MLP neurons of a small language model. Each row is named by its layer, matrix (gate and up: input weights) and neuron, and shows model dimensions 0-63. Each number is 128 + 32 x the weight over its row's rms, rounded and kept within 0 to 255. A neuron's up and down rows have the sign that makes its largest values positive.
After each neuron's rows, "fires in" lists the words (lower case) most often at its 100 highest values on Wikipedia text that the model never trained on.

L2.gate347 [106 177 155 117  55  96 167 129  81 104  90 146 155 150 149 164  58 156 160 143 118 169 104 141 171 151 103  75  77 134 116 133  93 130 105 175 187 144 102  85 110 130 175 202 179 158 206  73 129 140 155 139 122 149 121 141 131 160 123 135 143 130 129 169]
L2.up347 [129 129 171 117  72 130 169 142 111 102 100 135 170 150 166 118  86  96 141 200 107 172 132 162 117 131 146 145 110 139 154 141  94 156 110 154 180 159 126  77 109 184 161 163 137 141 165 126 141 145 179 137 127 133 105 147 101 157 111 124 123  77 101 161]
fires in: "may", "march", "april", "june", "municipal", "matrimonio"

L2.gate0 [138 153 115 111 171 102  72 122  73 135 107 107  91 128 137  98 118 130 154 127 201 165  81 179 159 135 133  90 128  96  80 106 103  43 119 118 161 125 117 105 131 152  96  78  85 148 111 171 131  51  82 112  97  97 110 148 101 142 107 122 173 167 165 172]
L2.up0 [ 84 127 130  83 152  87 140 150 151 119 108 108  87  73 144  56 157 106 213 156 158 156 117 133 130  80 133 157 182 129 154 165 201 104  90  88 172 103 131 190 140 163 133  95 129 131  74 123 151 122  75  95 150 155 118 120 100 106  87 152 171 112 164 138]
fires in: "court", "land", "air", "courts", "landing", "landslide"

L5.gate502 [ 98  89  90 106 113 141 138 116  99 118  73  73 118  80 134 124 142 156 119 132 160 156 130 155 110 100 106 136 156 137  95 168 145 104 143 137  77 119 173  92  69 195 144  86 103  85 159 113 162 125  90 131 103 117 138 119 152 144  89 136 127  68 122  59]
L5.up502 [ 85 121  31 127  88 190 159 141 131 114 137 133 157  66 180 129 148 144 139  92 126 162 153 124  92 149 125  82 129 117  79 141 153  89 139 147  38 146 142 111  99 142  95  82 188  84 155 144 208  86 131 125  98 126 147 107 118 172 145 131 107 123 127 114]
fires in: "the", "nothing", "brothers", "spencer"

L2.gate60 [137 110  95 128 195 181 167 164  74 107 169 121 164 103 131 144 110 158 127 115 116 150  93 170 157 145 137  86  98  44 109 153 101 105  87 112 144 142 130 150 107  81 147  99 118 165 126 169 122 152 175 135 131 155 178 120 129 129 107  89 149  57  86 187]
L2.up60 [165  77 143 134 134 163 179 138 121 110 151 135 139 114 155 102  81 150 138 145 201  77 115 105 194 157 193  98 124 119 107 144 163  94 126 140 144 139 133 106 123 113 135 131 113 144 116 155 114 199 145 109  83 150  70 174 137 159 145 165 148 133  92 153]
fires in: "league", "conference", "rovers", "year"

L3.gate97 [ 92 130  85 123 163 105 126  95 117 128  87 150 169  98 152 158 183 144 126 102 158 171 134 131 179 103 120 155 165  39 142 141 133 158 145 139 106  84 150  94 148  73 112 137  85  98 175 156 128 132 109 150 111 108 196 105 153 120 164 130 167 151 119 135]
L3.up97 [ 72 126 141 166 130  82  97 197 103 144  89 128 136 119 150 124 152 158  94 136 116 126 120 165 179 111 125 129 189  99 160 137 137 139 162 143 102 110 172  86 213  96 143 152 126  92 201 126 122 136 133  79 118 124 121 125 161 147 117 145 123 128  80 176]
fires in: "not", "first", "next", "nearly", "almost", "either"

L2.gate561 [103 143 182 177 176 128 100  93 146 171 122 138  90 160 123 117 160 141 126 144 128  80 116 147 139  91 119 152  78 165 147 159 131 102 108 174 120 126 138 126 158 152 147 108 129 108 121 142 154 157 121 168 132 136 169  89 178  95 203 136 102 167 184  97]
L2.up561 [170  83 157 102  96 128 148 115 116 102 130 108 115 142 123 148 190 154 108 136 119 127 107  87 107 132 142 173 140 124 132 122 119 142 177 160 171  89 102 115  71 118 123 111 142 120 140 130 165 139 125 110 152 163 113 160 141 206 171 135 183 120 146 140]
fires in: "but", "and", "however"

L3.gate420 [163 180  93  97 155 107 107  68 179 189  75 130  75 122 144 105 142 169  83 103 113 124  71 132  93 127 104 113 168 139  79  98 177 144 122  99 157 129 152 127 178 105 136 163 115  65 125  90  91  39  88 154 181 139 154 121 129 125 157 109 145 160 144 142]
L3.up420 [167 131 112  97 109  87 154 112 156 180  99 144 140 161 149 141 101  71 116 162 103 181 162 188 119 144 145 128  89 189 155  94  53 158 189 144 124 135 143 192 157 157 124 155  94 161 152 163 106 140 130 127 125 152 186  89 161  87 160 156 111 138 140 113]
fires in: "him", "not", "it", "her", "himself", "and"

L3.gate189 [152 117  66 102 121 154 150 159 146 177 115 118  91 160 163 135 155 123 138 115 203 131 109 132 121  59 104 113 119 124 139 139 177 158 150 105 116 122 191 116 140  87  65 169 136  45 162 146 120  51  98 131 159 129 177 102 128 122 123 130 121 108 155 155]
L3.up189 [109 149  98 181 143  99 143 140 150 180 120 109 152 163 115 158  93 114  79  76 126 139 151  90 137  99 103 164  99 109 122 110 158 171 157 107  69  79  99 106 145 111 140 122 119 142 173 116 117  73  59 154 113 159 197 190 107 130 153 149 169 143 118  75]
fires in: "over", "for", "almost", "nearly", "approximately"

L2.gate619 [137 133  95 162 150 146  84  99 113 152 156 161 100 169 143 139 105 130 106 120 128 177 138 154  96 117  88 166 165  97 129 176 168 131 113 119 139 113 186 135 132 106  54  86 125 117 111 195 103 146 110 127 165 105  62 126 140  58 124 148  84  90  93 135]
L2.up619 [120 136 128 133 136 130 103 156 100  84 116 155 153 175 130 158 121 118 168 150  77 103  54 140 104  81  72 149 129 112 159 165 162 115 153 133 171 106 192  89  77 125 107 130 136 143 149 149 151 164  96 127 116 150 140 120 118 164 123 160 137 120 168 115]
fires in: "all", "trolicaphyllium"

L2.gate337 [ 93 119 100 117 136 105  77 102 157 237 106 147  83 137 147 161 105  88 158 156 141 213 132 183 101 115 116 155 125 121 116 124 175 169 147 140 168 103 180 151 144 152  98 181  95 130  76 172 181 139  87 128 164 122 155 104 135 117 137 204 102  85 136 173]
L2.up337 [147  81 137 126  68 193 149 103  59 153 158 119 157 183 132 155 185  86 187 162  92 100 102 161 183 128  81  79 139 112 111 115 106  56  84 186 195 105 122 126 136 106  40 103 155 150 127  82  74 128  93 117 130 112 133 191 160 137 164 131 148  96 128 142]
fires in: "all", "no"

L2.gate556 [151 136 125 129 168 107 168 152 167 190  93 155  67 152 188 123 118  82 135 139 152 191 124 144  79 139 122 138 163 145 139 158  82 158 123 146 154 111 131 163 116 136 150 134 165 166 163 111 202  85 135 118 157 149 105 168 100 120 127 162 137 115  82 145]
L2.up556 [163 122  95 123 189 107  98 165  85 147 171 116 188 107 105 100 142 137 118 151 160 108  96 148  99 114 214  95 143 124 101  96 102 101 124  87 118 108 110 174 112 184 112  77  99 154 168 126 164  99 119 173  97 133 124  80 143 140  96 143  95  98 131 158]
fires in: "during", "due", "ended", "pro"

L5.gate568 [216 141 108 193 124 140 149  84 150 139 141 125 141 149 137 139 141 189 124  76 107 146 150 109 164 133 128 151 102 116 123 143 139  86 147 116 138 166 158 134 178  60 154 135 137  60 111  77 162  40 133 135 148 172 130 112  96 141  80 148 156 108 136 132]
L5.up568 [183 161  54 185 177 113 147 148 128  78 121  99 169  79 152  96  88  80 114 141 115 178 147 121 103 151 146 145 171  99 138 197  93 203 137 115 187 108 128  81  92 140  84 166 129 124 125 162 157  98 106 132 157 146 127 105 107 182  91 134 142 141 143 157]
fires in: "on", "and"

L3.gate424 [184 100  53  79 122 108 185 139 172  77 123  96 154 117 129  95 112 148 138 154 125 208 133 107 146  84 119 160 128  87 145 140 108 158 112 156  99 105 114 137  44  93 151  79 100 139 198 147  75 100 108 104 135 142 119 121 131 164  91  73 141  92 173 167]
L3.up424 [187 136 145  54  86 138 114  79 182 143 125 169 119 187 175 145 150 178 139 164 146 115 145 129 114 123 192 138  89 168 121 129 143 146 159  97 116 125 119 121 100 141 156 218 124 102 131 141  91 131 140 111  88 153 106  70 137 121 131  83  81 131 124 124]
fires in: "other", "more", "many", "several", "use"

L3.gate229 [179 130  95 165  73 131  97 101 160 154 173 157 110 182 147 125 102 147 134 146 173  71 144 148 138 139 158  64 107  87 174  98  51 117  79 118 147 176 173 155 143 117 133  84 133 117  84 156 166 121  94  84 157  63  74 186 108 114 115 156 112 156 141 177]
L3.up229 [135 119  81 142  96 144 121 171 150 208 150 154 149 158 163 187  99  98 154  95 117 151 114  81 141 135 121  83 114 101 139  81  94  86 129 143 105 123 130 167 156 112 113  88  82 166 117 183 130 148  78  91 133 105 119 160 106 119 139 115 131 148 112 145]
fires in: "no", "during", "vol", "ten", "nothing", "volleyball"

L3.gate485 [172  99 102 118 123  89 123 136 163 155 213  99 124 127 172 104 165 131 131 192 163 128 111 201 153  58 127  64 149 142 125 116 138  97 107 124 134 150 176 127  84 125  96 117 130 122 138 171 108 127 127 101 116 154  44 132  38  79 102 129 142 150 108 118]
L3.up485 [200 150 133 154 118 112 105 127 123 132 187 134  96 132 130 128 136 105 140 144 100  99 132 123 153 133 111  78 100 158 106 115 122 101 173 121 131  69  46 107 111 165 152 119 186 128 145 119 176 141 109 150 119 100  82 104 131 163 104 161 101 131 130  11]
fires in: "before", "until", "both", "now", "either", "of"

L2.gate69 [134 142 122 171 146 109  93 136 181 222 186 140 145  91 109  93 125 139 105 103 118 121 152  78  97 113  77 135 125 121 123 134 144 116 215  98 106 114 135 150 111 168 156 131 119 147 115 127 117 113 135 133 195 154 131 106  91 113 187 100 164 147 143 187]
L2.up69 [136 112  83 133 134 144 133  96 122 216 159 174 174 154 125 107  90 123 112 134 113 172 132 103 122 133  73 153 104 117 184 103 110 126 140  82 179 137 119  78  90 159 174 202 145 153 179 173 153 146 141 116 182 123 143 144 121 151 132 149 244 114 142 148]
fires in: "however", "although", "population", "this", "therefore", "there"

L3.gate104 [155  96  92 178 115 172 200 109 106 129 104 117  88 135 127 100  85 146 136  65  83 105  34 197 125  99 135  98 110 195 155 133 137  92 183 125 100 156 172 131 124  99 153  91  87 136 173 141 199 130 143 147 131 163 136  87 113 164 104 156 108 153  99 116]
L3.up104 [138 144  82 146 131  71 173  88 150 116 116 121 177 115 145 151 160 115 149 179 180 116 123 130 111 148 120 156 125  78 128 114 101 147 155  83 120 138  95 124 114 139 109 169 208 114 148 133 142 148  75 113 109 119 100 137 124 156 138  77 100 177 182 147]
fires in: "his", "four"

L3.gate89 [106 134 123  48 124 150  90 110 132  93 157 132 126 149 104 133 133 123 103 149 108  71 134 127 115  87  89  75 148 103 121 185 175  96 116 123  95  81 154 121 169 161 120 137  80 170 112 171 140  83 113 150 141 129 167 167 177 142  88 117 163 128 158  90]
L3.up89 [147 113 147 149 101 144 135 188 154  80 160 106 147 149  98  89 125 145 129 175 117 111 129 134 102 109 103 117 150  81 161 133 181 128 180 135 194 135 110  84 173 109 126  95 123 129 135 157 123 190  94 120 155 104 106  49 139  55 118 152  66  66 111 139]
fires in: "those", "high", "top", "all", "most", "highest"

L2.gate487 [142  53  66 171 124 124 111 228 152 191 119 135 229 109 146 116 115 117 120 180 143 127 126 133 126 153 187  84 152 180 135 118 109  96 147  98 112 110 148 110 133 200 121 110 117 136 153  91 159 139 135 105 145 107  70 161  95 100 116 127 157  70  94 169]
L2.up487 [190  73  94 155 122 140 102 172 171 117 101 143 162 166 147  95  95  79 207 121  91 176 122 184  88 138 143 117 176 163 160 105 107 104 147  93 100  99 168 134 190 189 151 127 105 167 178 110 175 149 122 105 152  80  65 144 107  84  96 171 101  79 152 130]
fires in: "during", "following", "spending"

L2.gate630 [215  92 163 117 100  94 159  92  88 115 131  65 112 129 113 163 122 166  83  93 102 126 138 125  72 146 111 119 153 132 142 149 174 106 108 131 132 118 172 134 142 191 105 125 179  84 162 130 103  77  92 169  85 158 146  68 207 169 159 120 146 132 148 181]
L2.up630 [193  82 153 164 107 156 173  81 126 152 178  90 101 137 110 190 147 185  60 126  84 156 128 128 129  97  79 127 112 104 121 151 180 139 108 142 123 129 123 106 191 179 122 146  89  95 181  74 164  88 146 130 124 157 101 102 115 135 157  93  69 159 120 186]
fires in: "the", "thermobrachium"

L2.gate511 [171  84 133 141 117 110  83 113 126 173  79 113 126 164 185 135 100 166 126  84 131 133  64 187 195 186 133 109 137  84 172 128  94 137 117 132 162 132 170 116  87  99 163 155 153  56 159  98 102  73 149  97 127  91 118 103 140 123 158 101 125 121 163 177]
L2.up511 [126  96 142 141 109 137 123 142  70 136 132 156 141 160 161  61 131 147 133  82 140 125 103 179 122 151 145 164 163 149 133  60 113 141 122  78 150 139 132  79 142  96 125 142 127 154 173  84 152 139 182  69  52 150 111 161 100 132 113  76 194  98 124 130]
fires in: "august", "july", "september", "may", "june", "monica"